From a checkpoint of a small transformer trained on Wikipedia.
Size: 9 layers, MLP 1344 GeGLU.
Architecture: rotary positions, no biases in attention or MLP, capped logits.
Training: a variant of Adam for these matrices, 887M tokens, 6302 steps.
MLP neurons of a small language model. Each row is named by its layer, matrix (gate and up: input weights; down: output weights) and neuron, and shows model dimensions 144-335. Each number is 128 + 24 x the weight over its row's rms, rounded and kept within 0 to 255. Numbers have three digits each. A neuron's up and down rows have the sign that makes its largest values positive.
After each neuron's rows, "fires before" lists the tokens most often just after its 100 highest values on Wikipedia text that the model never trained on.

L3.gate194:120135114122105130134141130174090130123114152093112139127147176142153143170129152150146125146092121130127117185122129120134116096111125107132140129134169135125107108124121155135081095102143145154108163110125156123136098106118128147154113105136114081135125119151143134119137106139123082177128151119133119142134145145161160118112097132141164172141166140128153086119122086114127096118087130113147164190104120108108133135104150113142114179160133112117122101142092074108200116125123105150154131082105145124083136149155139149138148154110103123080076121121105118061150132124107123091
L3.up194:115147089107126165100161136137143140128112133113088142138144117121143126119106146160114141123139119114152104116144144135141135154133144150146147110160109167186142073090126163119097118103085079143125115094129165133107092084143131137105083132104146174159128117182140113144132151147124072125134161142079102147155111124103145121164123151107131120134155143098134162146123117152114151108144132115121117163121123118109124102089130121131152122144151146156148148115095107124138114171148149106071159147118135138091106141115115108118105111132166119092151121110160153157111136153123069146
L3.down194:150143184169140115072080146122110099113147108116163150116150181157128141075087201099136157101118110118119143137141163138130123134112149102080145154110172117126137107157119149116106127107109131142119111138151120097121155114076145125114121138133106104093113139113146122117118074087146157111106115097165100123145109146153121122101110158119093130157093135109139104128111149122120123180132144144153108061098140126137116152154105120121134144186175110157138088154164163149116114120110131129186155141137152143087128127121152141130115119152136110132101156119103145112181120157048192149
fires before: ")", ",", " (", "."

L5.gate258:143146099134097151110141127154162141132098121095109162120092122098133121116128111118095140099181169174111106126120136122123152140123166164153157152120188156149143079108097113136093136155117138143182136146110094095150165124141160113133090165141133138135149130130095116101123138164125102097103125106101092124109113144044136156096157143167133112148143156137113150157154105201130152152118088128194130125084103125140168151165164113156152158120120143095181145152157110119079131130160144132115143151121184139110100107110124135121141133092150154145125141086144106153108141134125156139
L5.up258:134148139104111135151135103126155099118107148118151119143173128155134125146100119133094082114086108108114121097117125150164110139114170134144139135166125105143167111111122138124133117140105126144108145168118159129156151137142115139145169086111168157125140133114134137163135071148056113161128076097099144128169132108131124115113124138160134167108146111097098089102121100141122114145101099141133122158138129123132127124110149174166144111135115122178106142176132148097101107105152208131153136122128140161161141126109115182134151169132096176135115098127120124135135103125070118155
L5.down258:094110177157129117135110148116105127115111087120115133091118149138175092090126114124137107156104146134153133154100112077147146089190099111122108141106106197101104138109124099149117106167098101121129115116112102098131160143058136133120132147137111148148115144150133139156137107121112118111088145114114103083161167101171116138114141135139125128135160116127142139138156111106094129144128130099141134137130119137120196147148101158112137124109138120111128130099188094160145126152138089154129150130104158133160110100157128079132132116136139113104130123150172099112131124154155135113
fires before: "s"

L5.gate401:149125158146116104114121123152149133122157099144128069113088155147131110089120061116100138128148136109128134119125120144120110162094117112122165174095124188111116112131116134139161168145066087135144101172106114122139126107098124110156113125128132159146118127147089115131138159108110138112101094117119082175085121122129145148134136097109093130158139135125139101131132141116111101082152130129097128145103177180132153149130140143145108157117160119134101137111086135143090193141106140160140131130099135149124134130110154077114120088168115133147158091145171120133154161132144167113
L5.up401:139184148102144111163129131142117141152111117129136094146112094131134115114127123115135151085120140137114089068105153117083117140114113149128097146108174133174178093083132160121156141166115148123114152165129141112124133111113090122127141129146104189094121167139088160139102092120135152141140093157142136176090128132115118122108125092152122086161158131155102138123081130125132120159160198162118168157113167163123102126144106128065105123123154115122144104114136135129143147093103127130099085127116116109151096106120143133178135072125113124148145126133141117127124142102181115111
L5.down401:104154099153129171106125114112091162149133120113112154153132121084138156100122157166156145106105128146126115151156129125111134149087145152162143098141132092158176104128154144157131050097129170156119137095126101116102141120146164163136117114163143110124115140097150146106169097077130111131204124149123116129170145099109101138099141139131116140145104108112121139152115113142132099142165132120152148096134055084124111086080109149164134077159142140130087147142137157124146096124121109148144104103138157100118120112122102131148162157166103133113148117089059142124053133135132107138
fires before: ",", ".", " in", " and", " of"

L3.gate509:103128121156156096140116100105141118154128153147111126133151131127132124151126120130121119141130144165118124153127156132118136120075071138152101140161178166163143128146114190108134128113097119150138152114167115099173157172093121077140142115147130144094114132097127151123125142127116114120135089137113119126125134138136128114125105126166138135136169117095150110121091106149147152155091092104099086110128169146132117131142122090101128094152104139142075141145112139130170129124172125180164142119158124121127158154110089158155147173120137153146165130133107126097158110173138178166
L3.up509:136150105139140147129086125133111116048094129107145083136115123128112096171142119156105106112159158111091114107142133148119118133117105152108103111092130128135143168136174137179124084111140131114152128085107098162133098154096168083131114094156145149130124139123118158119158096172120154128125116155173099142135089139112146118105087117105097136154110097115105154102121151151115159161132157156131114148149080136100139136171097127146091116127125147144108106131096108133133153124128119157175150106105126118148117129121116131116141135097090081122139096115127168166088145117107124103
L3.down509:085161123105118122180143158164136149164134103159131154137171102107099129080142160074140172107123086089167128155128131090126134138165112149097161125130145113101098097114130136087131139128158148133136104096144143049136116138137134098116132113135118110113132123118124119135085154086141159134122151122138136130115122108132174097133137144164150121108150141121141127138126116110158120116126108097107098135139131132157108108103133142120131164150160126163127112125158133178139101171106108121128095145142120151117192144158107114107132140144111122102097145144141073120142115106113141155
fires before: "N", "E", "W", " Be", " (", "°"

L5.gate414:112145100141110121089163129137149152144136131134141113087110141133119103146084115138119122136151158150125146113135165105152117149108143125127142146128169138101134125148148134118112181114144128060159146137137204160070132116134144118118125103108129137133118149084143076120149120110140118121138095129136156130133103117118155102130147093137136106106122131113149085121153168110102115106128134115118119162109178098127139170135121159100134103159094119129122124144113128153129110111120114133161141102153126140141134160150133091113164124181130141138157127109131119107141122135160127131
L5.up414:178088154111101134097120072135120152157096127127092091135153146113153097097122143117156088157139122117114120084038136137131123148140118119118133135120086143140128122119133134136118123127137109120159094120074101157164150126117086143113124104095136130145156120119155101149139134136127109116155128127121088132121099150144120138150183128110124140125151102123134160149125133119151173134126132067096128145135098102135114123116124158090150134141131133118093127154126156154136121164133139132112132105085137137130122114098133104116097131131174107124162154133126139122150170096096106099
L5.down414:160157162132165141103151114133108161147138118143102107143105137117115063109098126161129094135110143135136123112077153119149146119079096157150188128095110155145169114136143119129141193101154100099162111094164184114152098104079176087134110078155146121171122106139146107122156130124128123071149132156100119113152151163143122153130148143102103162111140125109167106113088150126058106107167150120107126175138106130136159133131148107089172151156165106093135117095087132153152123121106114139179136112137181148128134140120193150132160151130155130146156138102094125137132157104140128187
fires before: " |", ")", " m", ";", "%", " ("

L3.gate59:136156111157133137131128160138124110150165117129126188089085127137138123107154124083131128100090166165098121136085151107127163116129175096139154151151131146099080115152097132119128151092138152161108146094109122112117126159147120184170112101112117179102147121087151092123115161150142180130114120167173134166133142123103160079120125142132117121111124139104119148123084130108123146120115094131118133120101091131143142148151129152145102097095156119165157118157105096139185116148154133145117116117081120134092107137160137130131125154115122166105163117105158141110158107140117144136
L3.up59:109121138131112140183134119133132156146106124173116168120117140118155154109109112136120153137101132151095131108122132151126129153156104123108155144123159129121133102119112144101131099134161145114107151151170130145126181124128133140136136144164176106138139135130133120151130100114145077130154110153135106110194094119141082117154112161171106102164165146101140134154144111109149120144094144096120157128130122167157115109102104121132075173115153152127121110078139113131129168123126076098117109120106123150125152167110118146126101127118127109122156110086101090131095077114142123105
L3.down59:156070124152142101134115171130144145142137109117143138124102143104117147119103108153097107145157137137144119113131087075133126122135096097097114158166093144115120117118111147101147124127124122115130110134124123154104113156132147143126130193091152144106131110133108129153140122132142138144119126135120116140134111113166129136131175117119135152140121181130077153101091148123094131130136096123159113130106145144115125136158126154113138129115152114135109150174098171149082141133119145171134179154146150120119146149114138141090104119106141116120155077109151157134150067118156146106
fires before: ",", ".", "/"

L3.gate228:098154138150111114082130098111126099162144104089109093163096150113167154159123150144139109141145095144157125131109116148140166148109142118162138137119112123166128096117177140110133143097107146145095153115098101141126136183110166125134160110114131138126167136166111124181139143168114122107135111136100129113079130142132155124089111122154107170126143168139141119138150150145161131121138137125115096134088145134125119139135148119169146124161144114127090147141143131131124053078097130139132148110157135106136152166147127130156110132103091179159122115097116180126132132181153156125
L3.up228:123134145105122085135139122147120102114149132119154104168109167122132158123144094125149133131124161118161131130136094170142131135099142167158113134156145123140123120105137173155175134104103127103121127129115097139171171114117115150108158125128113137119143145112138159172143157155146102109178105110138117124081136149103107081137178128178144091136102122170160084152166197139124102120160126149071116151136139119155130061124092132112108156105169074153166093102128167150097152106147123113115154092158118132152121148114135175139120094120097097172103133186091181111097095117115142077
L3.down228:121088115087108146157125170137143113097111125129125133143164142126096097122158121124132134137104141086135137127126108112146082121142112160132144098137097120115135131142110112173118103144171099098151131133149123100134135144162063109117109135123081149111071083074127134052120150101101142139124138151150119139157140112117066158156116149110145129133132118165142128127150111157104106109132093122158107153152136131110155132119132138142107142112118126165147100103104130112138177146158156105148092124101119159107159074111123150132141117165173088131109131183136108137125166083144070135
fires before: "N", "W", "E", " of"

L5.gate259:139123113080135146101122164161095112105134145103112115144108113123114088154165127132107075139094102109088145123105112131079131124145121127129146116108145133147087159144101136116117095140093075168133097138154152143145108151084150156130122089123130127170112081103121135108127130133121123116157140103169119096113110155153150108136098126080159146164135145125152170119091109120131057094136119090125098139161149138121154140171144081158124134125087089156123117140072113123144151161134155138123174095109115166139158161128133153110093157122123119116109116182116102160132113125123189121
L5.up259:162135146127129129113127122098110118139066133105135120114165137127098097156137134159102123183132148103076106097139109150109101160141120078111104106148121120114113121150149112111101147143122109125091151147154130123141137138096136163165131092096134115114123170141124147136125147114169142127108129176134146116121163146183129155089115110115112151154107110130139137111117119084165125128116112103151109090169116111112170143135123075131166164125143134150145085169105082123127111125114147161137132134112138112161109100093134139095128131145129178145151155094167111136107111147126136156
L5.down259:126106107124056133112148133130122130112146150146129115098158150097129097128127143081125100126123131118108114119099118128164158128104117132150105120124160131133123159122137119108149107099116130101095100120100152138148163161095109113133128118100133143089113152131157117148101151178116157147165177122127121142154119111196165157160089159172069110109130107143120109116106139127143136098127166141127136122127138133153142129080154127133124125155117106108137108123133146146142089119163157094099152130110127094092184107107099119132131146143145152094135129106118157153108175091106138156
fires before: ",", ".", " |", "z"

L3.gate1192:134149151164135104128118116101145112110118121176116120141121134155120156121137118111078146173144111127100066142112114101112131136118141075130130109133133140133117154183090142089098177099145128146169108109141155177100115134180096122097104136134147159142118087126127099149109149132134189153128124134142126096137142130116140147127137113110137138132140151150115151116115152088137134079049086113123123130126149141121115149184129155135132121130155137143129099125091126101159126196115131128170107128127154127074139163112150150135150161105087158102141098147111145122135140144130108138
L3.up1192:114159092112146120123147144122129115130097102078152127121115174135129146124127107131089129116090177142119105072131124113135131102106128119105115142148133109116113143123090135143137144160148143156141087158133115136106124155105156111137141129152163102176102153124111108056115143106126128119108085148156126133079092133136117110107139114113084137090116149123168126111107136144111172169140131121115158130132144171144131131130099185148109121182111141123152143146126162134086143110157148135165135154139127136162122169196149123126117153117092158155120125086177122093118103116166112097
L3.down1192:139088145147160136152097123104108109127119086141098109154162107138167114112131135139154140119151115157142097112128129193141129127112120112164128086085114140116148155136105109112132123139108172116106116103168104106104100113112067107143115136131110126114110143164113166116134120107123086140131086132109144145079128152127075125100128131080124098128138156107168107112142088178173135187167131108108126120094135158140094145166128127144118134138119109108127138127134103140100128104089111137174146130097128173105123136115133094134111136160122084161136123149156110154152146128102155125
fires before: ",", "."

L3.gate605:118135111114103142130125132140088120140123158074070153117098158141123160141115150151128134112093149171130128095132133075087153130152139145136115103120126183139086086133120111108093072101108135149122131151106117112113095146108160080143118130147130154168154125151075081162130132177097114103137153111109111118170151097159154150137087155150127195105116116135143105075155151137146138125095127140137115137120097117117118120169100112134169149140122112137134092132130145137105080127065117113138141142126144184142128100108088159109119142158109134110181155089173140114122142163208113106
L3.up605:141132119171100128132151119157125133101140127127132134128081132133120152130092184163158110146134056100109127146125142120158132121135103107147092134143101139137096154104137163130144122121107111125090133091127152119154103172095099155111125156091113083126099112127163146093145113107132132150117150166149132128133140137084165158137083164097134111172124128155118120114154126108133120142127122144161115151137078088104105152148110132140152083088106152137113147200129146117107088167104160154117118099164163105120130104152147084086147140127192108125118132118150155155142114141172124143
L3.down605:161114112094149106126145168166131115111107101093119157132120181127125118143104099130134158159104157140166086160174136109145165123153104104128127139140129179137111138163118071131108118139143100126117153163097095120149158117119113073120077163163161135116126127119135083101111121130102153139189125133141161169128132120147110132137132106130141146121167149107132142061150110160107142156118143140129121075142134113134147118149150133146139167162149099122079103098053145115142093118091116129122100149100120122126129113148050159055098095118076095128106153119104127106126138121188130126
fires before: " |", "%", " (", ";", ",", " m"

L3.gate622:131146119091147067162154114158130112133158087150108144119153137116124116101102116123117095167131074110135114176113105097126120096146120131185123101147112129156119140114129123109143084117146112086125087127084130153096112112093152107127177113139110078118139086102105141130100122119140140135090104135133137132108121137164117146133133106113130152148123142053131154129083119143113162126133132155137120111134138138172126123120163107107123123140119165126148146123158134158124128153122152105172129151131126126118068128143066131152129113164081170157110149095172099103063103128117137124
L3.up622:106105124153127121161102175113126146112138198103153125152155126129121158121158163167116135165118134132120124159120093105147137147142120127140136114139118108144144138098126123176139096157131095138131095131116084155091144108080138139128152099139130164111149109143122157132115120196139081147115109139131076110141123114162140117119158129143159097133103088084129120131124120120125132106124175141095088118186120108117127114099149078111146124180127139109105136111057151152119130156156082140132150105116114140110102138129100126176094094174131137144146142129124123167104131142101105120
L3.down622:138114117148100157104123106117136144139127105111111096120131100140140125143146148154129150106185127130133109104137172141119139110111104132107136126156136137148124100136130120119116171116133160160164164117142120135178122150164112105136090159119148103131088156144154124136143133118144162122126113144106158106101134142102124124095142112102145109117139141181141125125133143139126142115150084112154155095119138133105154110144139129097131111127155150134143129127168129077137160132105143127113113126159160144112150145153146125071153166097116079137143100144121156074076116168156154179
fires before: "N", "E", "W", " of", "dr", " |"

L3.gate1246:143114101106133139085117127137104175088141111104119121125114136090163135111113100138110137115120127097101128141097160109155132125121144139202152136121152129129113096120130127108116166118133113107150115096065145168151101138078143158138158081127158170138115117160152139075134128172143127182132142132109106142130132104127143139147126129115141179130177106118136155110122135124101121095096093133129133057155108128144135144128131145090137134094074119147145090137110083126125149128120164187136123138117120097160125100134112148130125096123131143089128128120095184187109133154138170112
L3.up1246:172156118099110136111084098120124084121120115173134141158123140146097132111146134116108114150159153128121107143125148148099129134140102146138153125139173122190155129144110164085156149120145128125150132143076136147146100164106137108113136124175138140097178141092117149122134157177177142104131150143124103121151087087148111111117117151134126113128184145103123111087147104091130129112150139153103167123106156128108135091139137123114124139110141092153169134153104146128116132129151118154144152117080103118097132125119134139130148153100115104139124153140156140145108157125118128157
L3.down1246:109151132140163151162153157117127098135110113152105157147099102142170128125139113129117139108109151163154138162124111138128141166118156109095127127123101154120138091145105067154097094161131118151131159125172160097128141130178099133145143144131116131167109086189099116154164128095142117128160144141117147088126160166115112153150138102080112103125122092105172123138147142108135164138106120116171152159155135142103150148104128128138123099163123150108113166149139169090104141146071119099099123175143134175149154125138161109113129131083112158146131104089129110103142108119112159105
fires before: "N", "E", "W", "°", "′"

L3.gate535:155143129142118136071133138112146120130096100151138139110096158142193109126175124137088156129134131126144140116120105066140145166093117092139104120188105129126136153123106114155117136126119143120163120140087145129125156104107173133133142104101151136128141137145108109160139121134094107124109095096063102123126101137073141123093056144139133158139091160143123112097110107145165127151141110114174150122108105141113156143146127145096116154112144105093135141079106132101111185133159125185140155118079157138092130119148139120090133146132088114158126127095158117115134140139140147094
L3.up535:153136122097143159104163125162157146148122120153141142115135100100161106116115110132096120136183122109148105151140137127121146124129106121127103146148114119081145120128135108090112136166162090117169090158106152118126128114119158130119131141104132134173170152129145151170120114139157085128127123131121130136117135114137118164159175146110140147108081172124087137153130146146133162129135137162170135142149145171122137115122118165094116132088102127072144139099111101119136128124135086106126095114128101114130114139107147181100170130128069084141125119093185118136122136085110175115
L3.down535:153146110090147151112143125125112153157113134108110189153118122129125092112098113104111084128118143127129132148155119138145148100162107120111128164114102119105157157131141152129131100114166102140153123143086085143167091070113140116162140144133148119114145160089123136175117117144124112092162111140108086145110105100145107109119162157110147160082106083146122148126091166123130155089187162143150104171115132183089137118129128134074122122111123081119123125127126136168112131128140076133120147101100119137113121142160130165099132117121119109151125112117125130122142138090123115157
fires before: " the", " of", " in", " from", "\n", " at"

L3.gate7:151160116127135137108118092125144101141110100135105094142098135118092131157141138168128140144096138110118130115102132112134087119135119125102124146175136134130102110163119127149122139094086090143124150095140132137145156150144139166140117093159146111096103149089159104137090148124102099129105101125161105130123184159144143127080102143167107145176147109149103160138105125150143120099064069104173145153097154104152164129166140107136116079121109111110115133144142105153108151103104155136101140112124137133137126150120098140105155130093114098110157138120123119141155160156113155165
L3.up7:116160145113119146130124143103167139158103148147125113153109133145128140138118149103167174137102149150117142127110130139159107119146064187119131181180114140154150116133107134144137105136126071114125158122143101172114143147163146107140105094165114148113140163102164142145104182110136172111110108152160106147122122119195126108089159139167118112138143134126130093110129095114114128128084054110129128132139177116152108107145140128132124112139105126130139139146105138143131106125141130076119151117122144151149174164096159122171158139124111122095116102150094156125128174147119148119
L3.down7:090091154106135161195148146079110139133118107168178133138145132122119106067131191086162096177106165175165114143167143130180165090119172134095137111131098166138150094102137151131126128138147149159098118142133086137110109125144129140129164130142133146178158107155113146130148142114114112085159119142120135132145068137148127136136155098098162138085111122125160136128142142144083144112163152126125135106105120114098141133140131121124107122138112137139159146130091160116160110141163094120126105158135115154095131097124152118140127116125138118160105132118128139155074090118118116108
fires before: "°", ".", " ft", ",", ":", "\n"

L3.gate1208:122132138076119152092117165143136095134153126147080121107143120152119143130135136106126146149132158142115111112153136157161183151127179078150123109139137112124136132097193120173064138116155113137141151116078147124125101168110080146118092149141102131108081128098116110135142127165160120162143131104128136126138123156117146150129110175151111097120111146136143104135125141107119104079139134117118107120149139114155155110132149089149101142122130100114131097140073131093086099119130181132115127104092157130133118176138148081072140104127123136118100142097150137119130135121135120124
L3.up1208:152160112102130094087155145102121103101133122115101133122162135150113157078101140110140146176159142112102165130151144096139131149167129124133105140152129126078109119148161087153143181128095120141157129131099150164112128122106151125100107064097111158117123157138158089146121103131147097118163116145107147138155094124134149121156133120100123163098122152116093138128114147142114142133142129116123106106100137150145132164096085109119123144094144157154132129161147131153111091107109155173134168135137098144090137167146138104121105138088128113151160134117120148099140102125149104093
L3.down1208:126103151156100158116108105147132149118130136109156158125112121111152116134143130146099125140100103131161123113069104166104123146141118155096137137124142131181154133111108168087150091104144138150144105137143122091113142096139140111160140167128166115120126087143115143091156137090148151117082123142123144141128145167138066133081126110110096082132119099144124125144129159154123091134113143109168142120166103112130092134157142116094139153149077102105122140134119109127118099112141082108129119102155142121130126070107136157111182094159149103137149123173136118163116188138156153150
fires before: " |", ",", ")", ";", " in"

L5.gate405:148111077156070149104124160140110078108160140136119145134124105151095112135113140132102140149122160097132111126151103124081114115110120119115143065135130125132107112119130091145128117126145130155074140111138129127136065108110144132091134099108134149150119107153109126155105122133140163108160125134161138175142153113119157145114121137167151145114137161123126156117127115129106138116140102133132147110095134138136111152129171156138078110138093121148094120138119136122167115114103129131136106130133145119147109126104118115112139119067100122134114141129128172137143100116146101117
L5.up405:124141130089129130108117075085103167086109120128110114125127123113153150137147127146117103124113124116121133149142147143110157075123056126105069153159173152127152128142158086097100136162116123117110083125173144114087105141105172150078097109157124115112143158143131126100151093110115103152089154108085143129100189158160142185103148122126164136144124151116149154097134116145104090164145097112149089108129154150094144142097083116108153130120111152130116139127170110118138141107159165097137158136105102176110128118140131141142117163121115170097108134127142119120184112159089153136
L5.down405:147126127138094118119161148118146132105120122127139120133097143147127094125088139155121144114152054089167134086157107112137107093139119111112141108160143088119088119121106161134149130155175121098092113150153144073156099097087109130113087134106132130100136111130120121135114134100111166109087133142141130152134083072129139137128116174137110118123091141166130162095141103131155136147157085190112122174116119162140096151109119113119181157133117125095135126139091091139133130121129128116156093067150159145134174111100156152085156115124127153157148105108144108117115129143160131118
fires before: ",", "s", "\n ", "\n", " (", " |"

L3.gate343:128147135089074168075132143156122129149121128140081128121124136117107135157104157124126118151131108110119138104087086122122160108142131067137144109124123125107092114184111111099154130110134146122114186102133111108115121130137177097155158119156107140149119095110109101141127117180138119131149149124094122130104156112149142093115124159107117125135119146129112146123105114153123127126133132098118108170112128138118143140126097121164143107140124108126101129157123113126148114120138152120105057131117177132124145156091058111120141164131069143140139116105147094124119109165159125118
L3.up343:125159148074153129127121124175157142153118154118134143180158153156112121119137129074153136150168134130160124148100088132118087071142120116130134107126134144120115138161109112183135124152121125136104192137104140110126103097122156136158121134151131124122164142107130101151104156116147088117168130161129149132124124121135142138091154145126140087100087133111124149094117085135096119153110150122128123155121179099167161122137095078153132162123107091150143084088141112153131159136158141118155088097130118121107130137147061158121113138089073095132109101100141145121125098127155157137
L3.down343:117124104148160119135138168148139138154083156123124114130144136151156108142149161079128164169125155086150127107152121103113104132111156136117128104176177150091128148146109134144150157126141113100135147130128143093135092129187113099088128116099145148142103148147156099136153179096153122132144150149146115158116130097117042159101136081125084084111156093143154129141139117164107105159131135134143167099111160104130093140159196092120113149100129135118111097140137133129146131120105120149139142136082132146098150137136106115080076140129125120138105123094146167140113178102136136101
fires before: ")", ",", ":", ".", " |"

L5.gate664:096164108142122099140089103145103130139174184114078141117134080149144129122104118121155134110133159110122128075122134099117135169138129150115124127090142117110172135081132082102104094094141138134131084165095149064138161160149114154129097137099134108134124133129108134111162147122142149086142151119160096151125117139115124097063104120153084110154129095143162136106111141138129158157128149124119100144087115102122182127149145085148125127110101130127138127141137113176119139140122112109128142150122154142136143141141131126101146106141113103114147098107155161071097131163125102168
L5.up664:130118087110135140181143100145172134105134084154149113123129080192129107144108152124120129106117082124108129148139121149139142120123119155136110140112137102169110110138125134099123109129109130122090120135130156101095115138193136151140134149105089145136118109096111150136144149113135099122126147099138089135099123120087134138138138168125129083163080147154131081124181122161170092177143143106124128128082106134149116123139170092147152121055138159140129133111158129131128106165087121095117099108206163161148178110112136166156123161159157165146156140079154124137106133137116144144
L5.down664:133089155135138125130098126128122169107126111107134167148090163143109127130149109094119140144116112130129153109118156125112112103107123127106192168121114130133106095119132171167172153154103119087119112113115134113136166138125136179105148122103137107142142168129100131140158121148124121147157111146126116135114161132107083122127116128158109162119141104128116157113108128103094152114069123184145151154104185119137143126124098136133129090151153127117143101104070132123130114108155119157141120133096093111100168112151136142157159090126113115139124105211104108131125111122137137117
fires before: "s", ","

L3.gate618:155112092121074123140144087138160117145137114130112185089130126125140151155124133095139129114148181132081110102143108091190115098121131131126101137130083164157130171129128111145130105133132139156090143134114115118129103163140117133131141141102188150139096112138094108104156138116116123118168113130073157118095092093112157125113128112117119133143119141136132163153122151114128137165149132097120151088110144107146147152200158154143125144106114120116122151152090166097135177116139169153120183092122137105100133172102130154132160164126075151094113151113177118134131119178159144092
L3.up618:117135167123138155122084154131162129108151091107095134116115127133113135107080129131116134096117124168110104136091133103126140098158155098145143124158133144126134125103110130080100157136103114120137092095095086111108170129116116133115135094104104127212062100129126105125101100124153094126078117099132088147082166155153140177110160126082103117124157153110139141137133116085095117116115130139122178151095086143113114121138104135079181191161118159093132116101113118117112099099122126157169084109165157124118145115132103155138185103112124129158096161117134109113145142148137121103
L3.down618:089129073126148175051126164105133094106126152136137122139144152163117164138106145124105136086094081100164117108140123096126118119144175123176165126123112141141162115160086111105094155108088152113176175152166166148128163126145144130123112166120176128081091126128123127132107153120110134099133106144128144151147151101116134102113115141138105107121157157127133128084115153110119113140122129143141140137095189112101144121142135106155113118095119116149143094151108131160141143157147157093106055126120125095128108101135096132124141102139142083117131134134143167187139130120100124106
fires before: ".", ",", ")", " and"

L3.gate105:180128138109100165152119085140153115138071095134111128120130131132117094093101110165074156172115107121094131122108152135105123145154135121120158111128133151079108139126069119146130067149128115191110098138116159161069155102103155121086096146132110169132155117171100122140131134112137077128099117097115103117117129140129143140105104163138080093132140146158106152103137133099141125136141180139136151107123150130156173142169162114116134121156150150142129136115137115133113139112086143145133127102132131145152109141085173122121130180099146128156137145115146116129148108102139134126
L3.up105:119165143123115174127154110087142108121124097166149119125120115120121130117150102109106160108054130158155117092145162122144088125088198143101115155153109098147126137130092119158174155117117121117125105132145135133173103166119141103124148109111125119113154190128139118153149093149100150100141118114102145091117097152085132130078143115180178103126178106139140119118129174094145118137158141142129148130106115135123114123130130117152131085164122097128175077134105141134122144111161154102130153124089133124145093174137149147128101104120142123118143143151101090110094055112133161117
L3.down105:123141084147139118128131087140131152119132075155129129141141190135131118105134153108122131143159143142061087127158146122117126120144147116108160086161154113143121107136173132118147141173126189149122123161139176078154136152126145084128112094111142151119087150150128134096125102089106125094148130141135125172104141104153144141098124152095178141108145137125090108128134130151120173121168124129127159113121128126158136095120189124138136144107136126156111129148124113124155090111116124142126169142085095135136102140093131164136124105127129147149146124122124113131138151128111143128
fires before: "s", ",", "\n", "\n ", " (", "."

L5.gate321:159148115143160168083133140135102092162149146149148124127119145126138141116126139150105125100108105123135119131164134097158130131130136134111154159132095158126144166107093116108131132100134106073120149142146123144125146116145142138118147150114117130108127123110123093133166084151143163109111119140136110129107145098135107162130148141100127176119098154164122101186145153149079144138126178143137123129081164122102186127135109153179137100156179146163097098162105168127165147123186142137198121129165142093092112104146124151133152149124099150139146111125121153105111106148100158159
L5.up321:114114124121151116131089148152143113158134131110111120108128141172164156119101134136098115165106102131124111156115128136127134101171095156166103135161128102150149137156097154089129135179115126104140145103106116128145120144097123123114162108200153188146163144116145175146115076134109141133143154124131157131101164111192139106085130131136133127152131139101129138109148096113149113149079126132144172164125166198123147109105118118127181130191145129118119159114106094115153162131163124126127126111098154151116085129129131116111092096114132090158156107100146132123107148110150138113
L5.down321:125104120153079129159123116097117149107109120180105134131169154121154133110132080107139106156115154107118071110125111122106104137119107086123116112122155121128137119111109118166145154124149149135115118118118131130185182109165090116155084131105118103137089117128149117132110143150172084125138129119158157136154168137116178157128125117126168105105094123111137137104093160117114102114151125178097116129126107156138108136155165148086116146125139138139114105082146084141059159113133125128103131096100097195182134107117131152113161112157103104140094097104096069157146153134115148102
fires before: " |", "6", "5", ".", ",", ":"

L3.gate1006:148100107178141124089120095111091113140176143150139124134103117134103080130116098126132116131093161104078129116137166118107130151138074112120127151143091122132124117130142123140083144103136104150125134105122159128134099139118173125154135098101150125131086134144131124111114138154089103121092089143145038150143122113126161134147106138153067110152126104155079146134106114115133118097109105142146097139139112114147146145126125141103109126170134132141120135112119167137177109153083161173155155091123178134107154110091088123113074148082140128109150144173138144134173130149112142178
L3.up1006:151090147130148123090078138137140156145143117115169115158144156139149111101142134128105139076161147152110150143144132137142120143106119157125120141155143088147162106121147144100126149106137071115111122138158168112122092115141145075157143113122128136097077136149156140087140088095132114132160114114134062087104143142100125117131127119177146114101150082147108119117131101108152125141121120096151128159112120114138114109118119117075108155151153122167143096125107169112169095113135175121135130134133159107121118133113086164117117138106122144137112109129119138122132119149116154152
L3.down1006:114140092085118097145117128151147134107111142095146137133184115154144115107116135109148138088153121149127127162136081149184124106115160125143120084099158116125165101149155106146148090151101126107145131133119100097168124154086146103158138174171130087101132123083155124083113114111134112154132124106121141102115111164160117115132150106136169113114150177117139129125134126132112133120121114131115145110093151156119114126154163114141129158152120149158147114156140119108148104116183128084095123141163112170179095118169135176075138090173086111137118135081127106090102135153126097130
fires before: "N", "-", "W", " |", "+", "E"